config.yaml
n_layer: 11
d_model: 512
n_head: 4
d_mlp: 1024
norm: "rmsnorm"
attn_scale: 0.0884
beta2: 0.95
weight_decay: 0.062
grad_clip: 1.0
decay_shape: "linear"
doc_mask: false
train_tokens: 900600000
dataset: "wikipedia_en"
MLP neurons of a small language model. Each row is named by its layer, matrix (down: output weights) and neuron, and shows model dimensions 170-340. Each number is 128 + 24 x the weight over its row's rms, rounded and kept within 0 to 255. Numbers have three digits each. A neuron's up and down rows have the sign that makes its largest values positive.
A block is one neuron, or neurons of one layer that tend to fire together. After each block is what it responds to, as a language model described it from the Wikipedia text at the highest values.

L3.down264:114171104100131134092096183159089146190125152173164162165148141116109121119137105109131154122108105161096157123134094117090145141157191126089195129169134115081151137112144123111101108124144140107117171123149128115120147126083085115121121102111147148085129141088147130136105138120110088098141136157119147134121154097131131141169130147111118136133123099112134145115138056121135127112171124180190118137127149129133146135180107169126108128151119146101134151142120162122106129138116139154133124147108138085116127120094
L3.down344:130167097094134113133117138153137167099104149140155171126146125124126166159120118145107116104152131169121126084083125126127150141115117095145140158085165082123155117079147140123151116075138140131159164108104156144142126141158128114146091131141119122114145140120126169117137122088100160137124135165150108147134175152131135154148103133122139134112157122129131135180131188153146151137131113174136069136142166154138135132116162165145136141123135118119110115124112173113145109124090106116136106081137136117096115141132
L3.down494:119148104123116124159118151156116171163111107104105135131096162141148116160175137138168137140126113111149137157155073123162081123141125140108119162146123106103119178109151163169112132128155119119114118112152123130174111116146141158134156122103108129099107146104150132128120090129137092141121122120091172155146140110127114129116199138131136134149114074124179113074177142142076111098173154126140167108145150108104111139100143116101118163095114143125109115155117112138135122192099121112132110144140128105120121170120
L3.down1012:105105120092164103158163109132130117136117119149163124105064115116164123130156066132113133110144103098155138116128119158112127156131130105153175121114103141143137101127096095178085128084157171197134143106117115133119134132171106139137124112169146121148141122161116120124107131076143142147113124150169126126129141122071129114132168119160122131078137131133119129104123122099112111135134137111131123089122120164154124161131104101123120142124140166125147135114127099131118131137156117124131152137097111091133138124128
Responds to: Closing heading equals signs. The first = that closes a wiki section heading after its title (Early life=, Cups=), plus compound hyphens (Kingston-upon-) and mid-name pieces.

L3.down515:136094151167147148107158132114091146149086139120085075140159135121109089129163126125152146153137086152129123122139175078081132111126129134063134107123093122124149171073139102116160114149147129123075131133155126131162158114155101179155120178121156132110128131131111112131118156101125121141121133075156155161103134182168129133122108146156176142153139116092075115113109070131136173175116112144157128165117094106098102120104138124139159144161116081126117106130141136102119155149099134158136130103166130094108087101108
L3.down581:105151134095117162134118096123127138139111171155127110123153126145141122140103171120168084172100153108164091149135114157118100097132140139158108136148138113097135153119086139127126146141140141115101135088111146135131111122105162128092120180071120120122072111163136099142137113132138116151119139090101115123152152150157141108122132127127119145138163135135127127141152131080122098139135143107146120142103142144106093156102126104102159106106107135108127152125103090131161128092103117127092117104146157151143133099171
L3.down896:105110149172115129130119088091125115182163148124134212138126095154115099160151133078191111142160125101125131139063109165091142101149110149121118079149130143130122115141094096122128100134140127119159126137132145132163125131123167135170114145115123164098102109172124113175121130155170110094117114131133102120110107139138120157132124121137110121141121129119123111135094137112126068136103124120164122154135104103156092165136148169122125098123117122139141146117122146146138149167106130128127124124118108147158162123091
L3.down932:100124122135133173110122131159112142115128143132123167156136147118156099150077156083133114111133120149112124135124119114137113123136116095144095138152133105148093124144117165131172111135134099098161120101122130117137136123129109153108131109131136152186139117143122126158105149130133110133140133101130124096133127110130093118171122136121103170124119112091118108166125162103100127151140150104104134151152129148153171137134114134109169143114155199133138183126171098164193111132122127130133111171124138139110068143148
Responds to: Word start after punctuation. First sub-word fragment of a word right after an opening quote, parenthesis, hyphen or slash, e.g. "ho(rny)", "ba(d guys)", (th)ough; also mid-word pieces like guns-ho-t.

L5.down435:156142127107081135113145125091166115096135130119171090135151130117099134144136124144166152120093148113091156129109108139115104156108125124156159136117132096154118129109151098108122135150150128127165145114112194175079168133143092145074128132142157092119092087156117063140097120106122148156145138114138119151132137159138101158108146100125166165121137155119123100118165143148162147133069119146129111134135102131074098150157140159123149139134177097149149133137134137123103116170141120112144113089107115129145133134137
Responds to: Biography headings and role prepositions. Words opening Wikipedia section headings (Early life, Later years, Records) and prepositions after career or movement verbs, like promoted to, graduated as, moved to.

L3.down525:128101170103108150135131117139145093085125165165122144137138106108149144129140119141124101155118127122140103142150128139081142140101144086166126161127118182104122127106134115106142176142142146164154129165114096126108114135100150144103130128156123098106097163113139122139154118164113170128123103083142110117130129120141159126117146135159121084128153142127120131133113119142161134100126110142135131079117111118134125094124130109089097112159128141131117133146129125130097114089115153104130130152131114099169136164137
L3.down588:147091114114109114158155130094138130122108162147169091094139120126125130164111120107125130144100117117126099142116113115102164097174116120141167091148132139156085149112112136154087115089124143146075102117122112097142128124111085136129124152132086141103136099123098121148135109148150143083128153108151126110157118133065100120123147141168117142145150128165181118140114130119089096158109093131149122134094103119123144125149134132070134090118142107100132111113122179113130173113169112123142138108103096141145081124199
L3.down591:133139187082125089140128120127162129089093134117140118150119139121167138117100156132086140111079121128136151108187145176142138142134117126130149102097111108100108118148124114110106113130161093135138153120114117104167109127134118113119154117157104116134067142103156128158126119136140138112107174118137145107131116131128149114127164144132121147101096144148140130156118139135149126118102112127128147150152153170112124115100126143100082152101135147104107122137157065166162083138140168182133148138115109131157175124166
L3.down720:171129105104122131131069148140156115131116133139110129131136149134129188138154089102149170130127100145135131161193123126135139141143131134178143144137116100115123100141123137121170141169162132143117141126128134113143160128081131148150120153081132155153129176084129132108123147148151158114137186110104104121151117078115142128135141152111141132131133134154088100123104104140111106129109140135110156164117107169136157118135111164147089127171180149081121156153135107131144132139149170165171109108141079115185153105122
Responds to: Wiki article/section boundaries. Line breaks just after an article title line (= Name =) before the short description, and the second = opening a ==Section== heading.

L3.down129:130154107131131121107128154152112119115136116147138193145083158144103161148165121145077107104154080162104121120147127132118132107121148092099122141132128103092124128117121130098102088129133119140095144129125114110162123168126135177096143111078135119083141156111146109175120118136134105055070148156128108138132114113120117148148113153162167173136086148110131128121120127154113132118115119142182108128118153090126166084155129086106147125114124152101110112098130115074158105174116148125120139126121141128137129115130
L3.down237:086140099105132120131102143137147104124097129119157183135140093132147151100123116140146157078094129108137118145106159136119158161125136131119111133106135167177111106129132123099138119146131112091128083106109091087158144135169144149111122121101155073157127132115116144092131111125162058174130163093157121065129126181147113092116110114124134143117104120145152121183136148123131115121186092135167114097171180161087104160152138113180137114121137109132116134113118113133098124110150147111138105146094149153119114109149
L3.down278:132113145134109125134130140149113145154115134159144131118140103118149098120142115083094172136135152142149133126077164105149176140118125126149114112122134164120161140142107110100093122171078156098148128176141128104133124083130107099125109126110140136101103116103127110120129165142105129101102115119158072150166086121144125101152137115149149139147118137105114141123114150128122143099148102130140088105100086103084147061147126126160130144140128120117171104107160156115114141145109147097193117149124166097127135154120
L3.down300:143120139108140127113136135130095141099112106155165117126116145094116104135160122118150175101157087129154115118145154191116127039189061120125089136132079168113138124166144105130104134109125146109152132155133128175117157108156103174103126124117113131082155144157123153152178145132125163109103083115120114134133110109109134104127131139145137131153144132157140129126168182150101128110162164119168112129146114152132133106119113124086168164090177080136122093122124109132121110170152154142141159116137169147113129108123
Responds to: Word-second-piece fragments. Middle subword piece right after a capitalized first letter, often a name starting a paragraph or heading, e.g. B-uk-owski, P-ost, D-anie-l.

L6.down626:103113117120120049182133096161169181143149113156107128124081158119145182081105113084142099125154172123118123116087122164120107134160066137145083117131129131141135147160127111135115128083113133132129112086147144127150108131163124092132158115160124104164148109162124096159120148143118127101117114113112129138113137124123136132119116150115168117125086146116153173137122139131134152116090160135143118163119148183146119116102169144126119072123080140124109141110139097121137139115151171107138091119149113102137164139126
L6.down760:108121156155121140094161085136118124112164124121164126124099158135155166100122108134085133170155171140145105101137138205142119123136108043164150128144096147146166089098126165115124152144155141132130133105105116082104103135131084152125115140118134192105130127144120134102107136141126116132098137143160138107138134096182180152120155129105118160117127084145185148122157093151083130109120111101104144118096106101131185141102135112110114144109165149134151114125148103088132105145134128128118167140131111108139141120166
L6.down928:165106135154124170163072145151123137162130109109160148131125102125129115123109117114112110127129105149086150130130122137085109088140091119102113095144114107134188123085114064094130125130100142162099135145104143159129145141137165153134135129121119113145112115108133120163033106172107109081106154082122107163145153144173146169122121175184109149124120110106137139129110119119162140112149096083099118111113142138135156111121137154146111101127166152130156138088099173149125136113131111158153125120114126089151139143118
L6.down999:139136142146119123127136124132127137144157135128153142121160110119133150114116141142122128093107082121131146143139157134095129103165120122128090139164142173181110131141107099169130151115145106136132117103088087134131114113109175136122124161149135099104112125156136142093135144137114118133137174126180125107116139202122097129110126097110139174153132156166107138125105141141129110149167109170123126154120138116146118128148113134131138121149155149140140129090139124137128095115157140123125128126103158161108118110138
Responds to: Mid-row table separators. Pipe or semicolon separators inside sports and election statistics tables, mostly after a number like 0 or 25; also predictable mid-word pieces (Wiki-ped-ia, Strat-oca-ster, sat-elli-te).

L6.down244:170147114150148145125145095131114176144105156132110142150101131158129154116137116118160133094120144119142147105126109081153126100111113133157123123089104086130098115124156110126151140161095171133085164069132152108129134106127158130106106179098125121131140131154140175132098121162090071117087148157127099153120129128116132100117161131155164162155085129117116124092110110096129151130133112137131091136122119104135099123145127126133113148135149150089185104124130147113160162113161168163120158137080163152191102137099
L6.down602:126113146131143130130141132080108135098126151100141086100103086107145127107178140158097102123124094125095137138171138133170078155140143145174163102136203125097120127098143195135120125082137122111111103107127107106072137126147138110161100123121086094125109102160167090138131140143109113127140151168112154072104145147134126117110098128178130099152066079143103147146152134173139118149128150088108092121141108126123148147102148127141103116133154152133134124128132134142097138093099114141130101116119107136130167127153
L6.down645:085107133152111178112135092115099139111104135148108165107147110106108100159086150091155103154108117110147149161110118107123112163131133127128156126134089141105112174048130133120112146146122160116109128175131115093149088141131118122099114104122137123081133197119165126158138127106130121142132121097108120091105099154133099128120144125104128142129111084124113119131118117132110100139101138154108101117149141157144125128163162094109094098102129101160147074102141096119136125116137105112140126115125121133158160152107
L6.down832:140150070168156159144120158109127123110122153115110134112104113169153167133119152102132123135136164146122170137109099108176145137148148098138145106110098166155122151146129132099112115146129122097161106153145149125159098110086117088152090108083109142100097133147142119147112148159148125186109159149158132146100120189128143146132114121165130121136135102112130157097114114140117138113136098142117125164147104156135126108151119108089146134159113139163105110173183115121139139123131139153113154116120100146115121093109
Responds to: Boundaries in structured lists. Fires at line breaks closing a structured entry (goal-scorer lines, infobox fields, chart tables) and on mid-name word pieces like Ball-est-er, Lu-ca.

L3.down29:132120116146108122116156123099101165116108137099138105133121136115060160112116140113112127094186110111168096131123160142120110182139124150129091130109106135168113158109132116101119120153081134152120104091067078125147122149114168132103148115084152109153123142066144157132119113183131146126130120129124167142143124175148146104153089119091150121119127115141170145129110121101130120124137120150124100063104136121088097130097127073095130112155119112132124106132137139132132153136122133144095113134133188154105182140167
L3.down611:110113135131147129170133154172110130130133144119096139122140121139134118133154133164136145136088135110085158140146138120102175107146166130141127129161126116124078133154111156101157160099115158103135192091184111078126119159149136172135120148161139161146117123088110117137161138111128120128132160135145104148116162123141140095152125111117125131132092146134152141112133147180171113103155106160131123117128071124142106090138118121115136111099155146144162107126125117099090104138080166151091121137108126144119148166099
L3.down743:136131116161069099165154136136165154144152124116106096129112145137137119089114107132079148137176129133152106134103122079106112142117155119120116142130108175190139144125110150125125154124118136120139138145142080141130136127136170147116152116095156103144131111120142120133105136168141109137108148099152113109157134147142155173123144104111134106131101128156179118138087121150144145160140153151135130153125114122098087153128087115162141121113144125112144130115129142144121130122142062135113110142117164149108124140142
L3.down773:121164132124102050141103098130099069135137113159120136127129112125134088120131115155128131128101115103113121157108129104116130127135118124140169130123139161111163052122108124165153136158127135127121107130129129145148116129129131096150077141152101140168134130114105140144122153096130128137107162131117119153095102111148135166144115133157128102127138101126122125142124089126117129124123152089121122114125128111131123124180132122099146132084094203120124127148119103147142134124129115109105100145112139137077121080124
Responds to: Past participles and past verbs. Past-tense verbs and past participles, often whole words or -ed/-ing endings, especially a noun followed by "known as", "passed", "dedicated to", "used to".

L6.down56:124141139145072116112139106123113106157103121086132130139142110116092105111128070097107132134075122114101140143127141130104126126140082104130126091129120101109143150129134086144103133107145094129174122158153142144152135136124119117114150137143108126153139125132094150152170129102127124132132101113115123134139121071163111140080121135114133126107094120093153132107106120134127105135112137178117125086138167102109131117171097102126120148128147153157126123123130106127097158149119112063145131111141135151130102136101
L6.down236:132142134107159124130116116136141138134177122147105141182133110139153104170097155136150150146078165122150134152141141160116154117154168147096114173156144133101190110136122084124115123151147137132120145156146127096070137136129130124132132144132117142154105059061186114126123120167122095136095115128138117110141157150141119117081092102146112139124133090124123141124111099110103123151116113163136125096123105124159172163150108167151119143144105135147162151113146132120084137092143105114131156130152104134187112141179
L6.down253:148094167111131148143129164169107080129102167114100125121074153138167119134142089137094092151090098102132132132151157156137144089143105160138104118109123106102135155158137119166133128137134127136110117140131105131148130095142109090166097137127122157113144105091170133128117157136127117137080180117129131128161131168133123116134118161120161113126101119128146129126151127113150117167085157120120183153130124098137109112121143149124100151094125137119175127139125125081108115126113129135118167107106119108071134167124
L6.down787:153142124145149153120106140120143138165157150151115130111138138128115115135132145128079115086106114098146118141142117087108124158169141115118155170136106109098147104125137119146128115128136135135130165147115118102129129161136127155144126143178104116089078133087138115106124121137106145081117150129069119135144136111102124165130158162137100153082172141134125121133154116132132159176096134141143173131108143138084133142137092162127154142128126095113121166177172105120068157093116140097125152103126117115106130068187
Responds to: Mid-word continuation pieces. Inner pieces of longer words whose completion is predictable, e.g. "idi" in subsidiary, "visit" in visiting, "la" in acclaim, "abi" in capabilities.

L5.down630:129123101121126140160155142164172141148190140143097134092110129158182161142132078119108098170155127135105104121103140123149112139120147150159142140075154149128143121067136111131092133122113151154131158116132132116147109110166129157121130117173170129117124181057134113128126121167137130125129175103155106139105107110138117163137128148141116115149149137116145131122114084115168148145136151075114095118160150125140138164090145142116104142125137118102117148111092117095161109139037128125151109126141126169098117126140
Responds to: Passive past-participle endings. Fires on past participles, mostly the -ed/-d ending, after "is/was/be" where "by" or "to" usually follows: link-ed, power-ed, managed, covered.

L6.down138:173142162160090123115119107135138157161138071149114211131119109126121103117144152087096135134154125113063145103107121139087140155094140102130071130128097089140148134114119108163158135162089090103119090144166148130112095099117109110094115160134111148145164152127145174118125131129124149106116110126142103167151118125171139160146153132171157168167094099085077143146115115140122131140110127138150148133166115127136096120100102131145130117161104108111152110131121125116120136134098140147136115121134109097098098124070
L6.down576:119160124126156140102146143147148139147084122112118101107138112150141120161098117171158160188129122104134108141136174154120195127121133133090113115097093177152121124153173115192115127108113100157106146148116158163084142129127114114144183114148139108146093116102119106159123175129101152103060116171121125151141154129123127074152117088101131113094144102080145164102115084118174131132116118112131146112144118110108096084179170102121099142105120182159112110110148122102124117146107132117119118147117159141148121097093
L6.down837:089143147100138109115094153077142084155098131128135089122115090109150171119097140156091136154129158134152149118134125096155172122157115150135101100141157069132138091115123137125135140122124140089141116108114124136116135166106074134160138131093129137110163133124137124106115163128136147114154170149100121121136128118099124112106114125139115201140139116137109147142111137124143117114149138134102139111113150084133141106122162089149123123142118136145099121131163118128115116112153129107146115150138089153120132160151
L6.down1011:145137107147120094121103193120159120148104145110111109095123081128140115127185161131125109064154101117085123120114135125145134130122140139087087114113104162103150104157133095141128070135108080109124117112131133104104117094147149128114125102094104166206140125168127126120153117184104122087136152141145123168099133141128117128121079157168126115156144122130139103112117164162096117163121170152130136134094096105160167080122163106130134125100109162108147120154141124130141093133091107144111128130152116144108140155081
Responds to: Decimal fraction digits. Digits right after a decimal point in statistics, tables and measurements, such as 1.9 billion, 91.7, 2.16 km; also weak scattered word pieces.

L5.down100:101107112132184103101095111130110105178171134111158137163092121166148105121118152132154111137109114159134085104140149107139132110133147078095125131121133142173140107133079118176114082113083111124123121110113113134094148146111129072122100123140126098095100113139091127126121155143141127107136144082167149141190156115118092141138090141136162102155119123125140110162110129089125122131132161087125138137139078085142129202103109155098158110144117125108163136141165131126136139125088147127133148127113135117174114109145
Responds to: Final digits of numbers. Fires on the digits after a decimal point or thousands comma in tables and statistics, such as 110.0, 71.8, 43,000, 5,770.

L3.down37:122144111148122128134120078150124130116152106146129128091154094098160144114137152134092144109107128123099122088167062148154130102090149103146098146176091064134120102142143098164104153117086168155118119158109129167139150103124124126146149142125153157135186104140113145151101153177111144113120158093121108144135129090135151115113147160082167106138120113132149092108138131091089153145173092134132126094137095123169131111104129140098083133082139131128157110128112160125140135144067128144154158078150119159095158138124
L3.down356:128132120161135146149108113183149096135150111141149157136104159083122114138144165142131112137150153115114111149096187123163131125145109162117097118139131169128176146135135138141140132117149120113130125178144134132102144116136127095120138102141209103126138154103131138145108156117090116120108141150125124089129116116140121114168160116091130110109086083171104158141125119145127098101126146103146089160071184110163120138143131131109106107140180131137119160107118156111139118149135146167139181150143165091130111111091
L3.down645:151135095150104118117128097154126105110109135174148158153153158126123115125115138131080149137124153129105136149150120158118162135105097134115128147143145115101140147127145138147124164142124166153148138111096114099150134114120152109083152119085143149135160139103070091153112111143111146107124132122105115145099126156134114086148156116114147128157106134139197077108097087157115129081094124110121088105126129099097099138112148126132139126122108160140124123141156115109128160087088148122103110141131171107148131153123
L3.down981:152101140165148139094105118136168158138122095136165142121142141149108156138125088180073120124159120145111122126168123145079130120145111155135161117117120117109167159148137131155143161079095142108159158148120102145154145120149079135095160098121155132098180170121120110117123135149142160131150156141142108166136177162147125107120164111134079110159097093148162114139071136104112140099151152166142095104124163120153126140105132126134119101110127084141166133105123126092077118159093123102144123127127165121094140148104
Responds to: Mid-number and mid-word pieces. Word-internal pieces, mostly digit groups right after a comma or decimal point in stats tables (7,388, 4.30%, .286), also name pieces (Antti, Bigaa).

L5.down779:164168115148077111118130097103125139116191168110118116105169079178115118138118151132121129115093139116177167129130108136128152152108125139133111125128117150116129125150155133140165146168113130117122150117133145138154130098133146135114134129110133140089145122155137147148106131081123139117088120140141120133121112145136143128108128109110147177123144156094077158151157142142148112094167128156127106095118161144100121069164139085162131109128129094124158118164132100115157102128143132120149131112138161157132118110151
Responds to: Function words after subjects or verbs. Pronoun objects and auxiliaries right after a verb or subject, often in quotes or reviews (calling it, It is, did not), plus mid-word name pieces.

L6.down178:105109158125126133139111126098113101125133170134144112120107074184114141111080083116104135095152150102107125101121186132131120062108112121142211126103140098087165120109149118104180121102108164105137144130122095147115160102075138148148149094121112147096131089116173139160091126129193131108109155084134127089152166136106131118113105099140135120103174156166104111151146119131146124138092068143102152161139147120099139121120130107135130128123086128117148114104115132106168135131139145153160131126137135111115082131107
L6.down202:136114119131135141101109080126107170093171157145158157150105098157121122089140137091149149143135165102122159098115149105088098102127144122122170107111118121117102193143183089124143110136131154102166166129158126113126164138155121143110136137127106147123128081156160145106118113104125131135127146149156124146107145137111091107099101106136087087148137117140083121123126172190122097092115121125166140146146161115108078124123110099078151097091137130153147085144127106130096092108111140110106122127100166109122126151128
L6.down225:137116121116109148165122153100089141126151116117118129125130139129137139142102141155116127148116166124089119129122117127069161154113133113120133110101127156111075139099137145137103157133142096145134112107106155114126151126160157134125147167099096153156107097151142126115146105159145127139114148151125150118093162118084115063128113074158134112160155081134093168110129088147168152099149165096129155140127084124143120127124162072175115154109147120189095105096131123104136185148190120181112165145146138145121131146110
L6.down933:137141108173111133092132138137130139114154119140119157125118163131142141074127127105128100133167144162127138101144160141105116120140104113137114076113096081080116100098165152138111082106110098089105160116112121119101126110105091116139149176143136137151137094122118111136164141128129107132168140153113129091113136118120080065110139181068122128181139111111145129132155100109132132152173138148151178088143155121085153134100161122139129146109113176150171133147101136098131113160126169112115135173121102106108099138095
Responds to: Describing and attributing works. Possessive 's after album, song, game or episode, plus "as"/"calling" in descriptions and reviews, and mid-word pieces of words like renders, description, attributing.

L6.down310:104123137127124132145117168162115111139129121134137080095096081124112107156168106129129166102119115129108126104105139167151123154124162104157135113124139176151093092116107105113133109154222127112152104090121110122146101099130088109095117146122163121159078164096086181108114130148150110145163133115110168118095139105116109103139115138127116121127132138143166160118086147074169078147122140167101175081147178078141167145116130136157134128152130149111125131110154152098168128096137118076082106145142089137080162140120
L6.down394:187105145164136120129123127106101137088122132142081165090091098100165162164162122132124139062144127088113128151068089147134108192139081098110173113133136152101126086145106129107108107140152101110129088098136149136138138141163102109124099078130103132112106154119101139115128123140090155075165127084132129212087107125161111161164098143108130123140130125147128138097153120138140148108088123137124153116085158152115102144129113118116157153112110171105186149135094126160114151173114134098098092091160127114076102119146
L6.down943:133138119129138129147099167152165119090118132139087090095150127128139129103083148116162108148151142093099145164078117120134103120121141115124115141132102171158118135156108115137111116135139141165143107107140115126138113145119117140124145148129172120136123139116160112170111178136137128130126138083120092134148107119139119150181100141151141125073099123135165094090127134156149114128102139161131167127138171115173152136130125108141152141129136134145137148110148101127167131167117104080112137113114112156065132158117
L6.down1009:121160127142164156148135158095074167110156127105104111094138172151173105090136091140111112105159126115148140108107117144154127135122141156136120116156128110162105137121142125132107158113145086127078113116111123169119105094187089124152155099122114131144117102081119130103070088100120159100108149097090153121137119117120106166148121134110112188125129183177143105129122090137139118109104169151111112137106192121122103111116062149114139147114108124107111169121093142110113109111142118104124118116114126126104140174138
Responds to: Passive participle after subject. Past participles or main verbs right after a subject noun or was/is, usually passive and followed by by/in/to, such as written, completed, began.

L5.down254:136094096117117082104131143159149139112140153129091120137120152080143081164181130084132127157118133132111119138125114150108151117126115106155130140097082149146140151133132095148111158115121097136154139054144131090084160125100113145122167135114112128146130123085118120123159098142091143134121095141109117142135174149138143141142158176135166101118101132117093127100133102139121141119099114105103081141170097094166104132148106129126138125131121124092134169158115136173131162137108164149151121133098158146099102113130
Responds to: Wikiformat section-heading words. Word pieces inside == section headings == and table header cells, often just after stat tables, such as Singles, Seeded, Yds, and See also.

L6.down133:094165083108085098136143150119106106137128155105135146135103128124119124170089118111139128179088170126154112132090117131146130137096140119128144146132101071102140136143138138133156131110161116131094138151149143134145131147106135120168107134157128089177127122083118113158140136122131128106099090094149121130142133138104129096100149087121170105113154123086160094151125138173152140126103141134087099137133160150134107107114154127154110144103164151103116139111144102101115117100138131133129178105146171116176177129141
L6.down416:115146166108154119126105127103165118118113165134134159145133115083143160139096067143128095088103162130148146137148120135060121115128148110167103077106103126111126127142080165150137108123163179159121150129126129083139074137123123150086136171127131100134192140166106103110146147156111141104105152126126161124106133096119123129151138188133112111139107109193114118165125107140126107131170157131130111142124109106127121105102093140127115112113134091125044151128151151134149132135137186074144132103104122122108098147161
L6.down440:114128108147120102146118126103161103128149138096140110135098134160167127117103134195161099119072157126148111173179105140115119157155161117123160132113146085148136163115100105147126134110137079197105133124084091174113119130125131119124118142095143154159147079131157146114132083131158169110151131121114121100142116160144142152105144101092129110146111112124143138105129102115094128103118149141127068122115127095169119109112115100096130105127148164147138084129057108134088130120118109170113168093129136158130106162161
L6.down487:165157117109103165129136152107115142103143119158081163135098141104111102147120108149181130099087146155117103111142108136147150139166115172117156159173128149110137101079154127111110138158114073163137059155155115099138164162158141122112125103146146144096126091129120112141119130144152134111126136130166100139150161108137137134100146141149154112145155152124094131116087115119141114078127111136110150105146126152118133085112152085149127110135118123091154130121136087117157135112115172102176123150110135108109176122100
Responds to: Wikipedia headings and table headers. Words and separators inside section headings, infobox labels and table column headers, such as ==History==, Team / Apps, Heat | Lane, RBI =.

L5.down661:119124090124121152130135089126123102113100132125155126108153126127161122119137105144116094147116128094112106146093135147149122111181123127118134155112138144139132123163096163146116168087115139149141098089145140122108106153157107137161138120099105111133085126132152110143146121125123071144191125129130157100100103128124168131131119122133109137124103142148082147127149110143117156116152130133145140163127123142145103130166119146124125139154149127180110153106135151143103080107136110125138106115129105110146136109118
Responds to: Infobox and table structure. Structural tokens in Wikipedia infoboxes and tables: "by" in "Succeeded by", line breaks closing a field block, table pipes, and list dashes.

L3.down220:132133167093153143115132112133098134129121091191109166105138117159134126144112114089131108157159100104121107123150142125142089112117126144108109168152135114133095135110159121118170123131090129110142111137145129107103125149116085131127123125114190119172131112121112177130130191090130102144151142103136119153115125174119110122102099151128130149126161121137116144127145164116140147135099118155168130106130136166082152138180145103101135151153141147118162155116152129107135122147114098129122131136106118140103124158136
L3.down358:136128146132153118124159172157116139101119141134161115111143133119138075162115116118110143095123152138133138104091150091090116105097103122115178125129150131155129144096201148145107137113149144109094156163102129133137124141118121121115136126124138159120137124126083126140136089189156120141113134162133183121102144140131120139101121126125134099156127164147150066143102126148145140109144149154146131168093143117095095119111131124160132136091132111137108070159104110114125136149117149151133154132112108131065123158114
L3.down360:106074150153132097137129124104142137126088121111143120155136133112137161112163081111126135167137151141129134150142148099120107101108144177126165082143134143114137197107153133135140090148114111092155138115169078117113115167145150114153134149132119114108142147132140077124148144102102174118109164145173172110139145160150105181139127141123148104164141141132115114084101137168158114118105156123125160111087123136102143147202134109118106111141118167180161101071111092092082127125096121125096131117152106150126128173152
L3.down484:122105112150138154104134134140121140075095132149121075136160123102120138164103104124112122138107149188118136127143130082092130119091131148171081159136155119118152153093160103127087129134154115113134136120122144132183122087109111103116096147144096129131151076139092129124125100121176133116141120090112101136130082125120108098133153115109125117121106157142086133127122118122121107154136139170061136155151148120146146163119144144118158126115120154075084113146137108127144152132111128086183142120162166100146119149108
Responds to: Stats-table cell separators. Pipe separators and zero cells in Wikipedia stats tables such as football apps/goals, league standings and election votes; weakly, mid-word pieces of rare names (Se-y-chellois).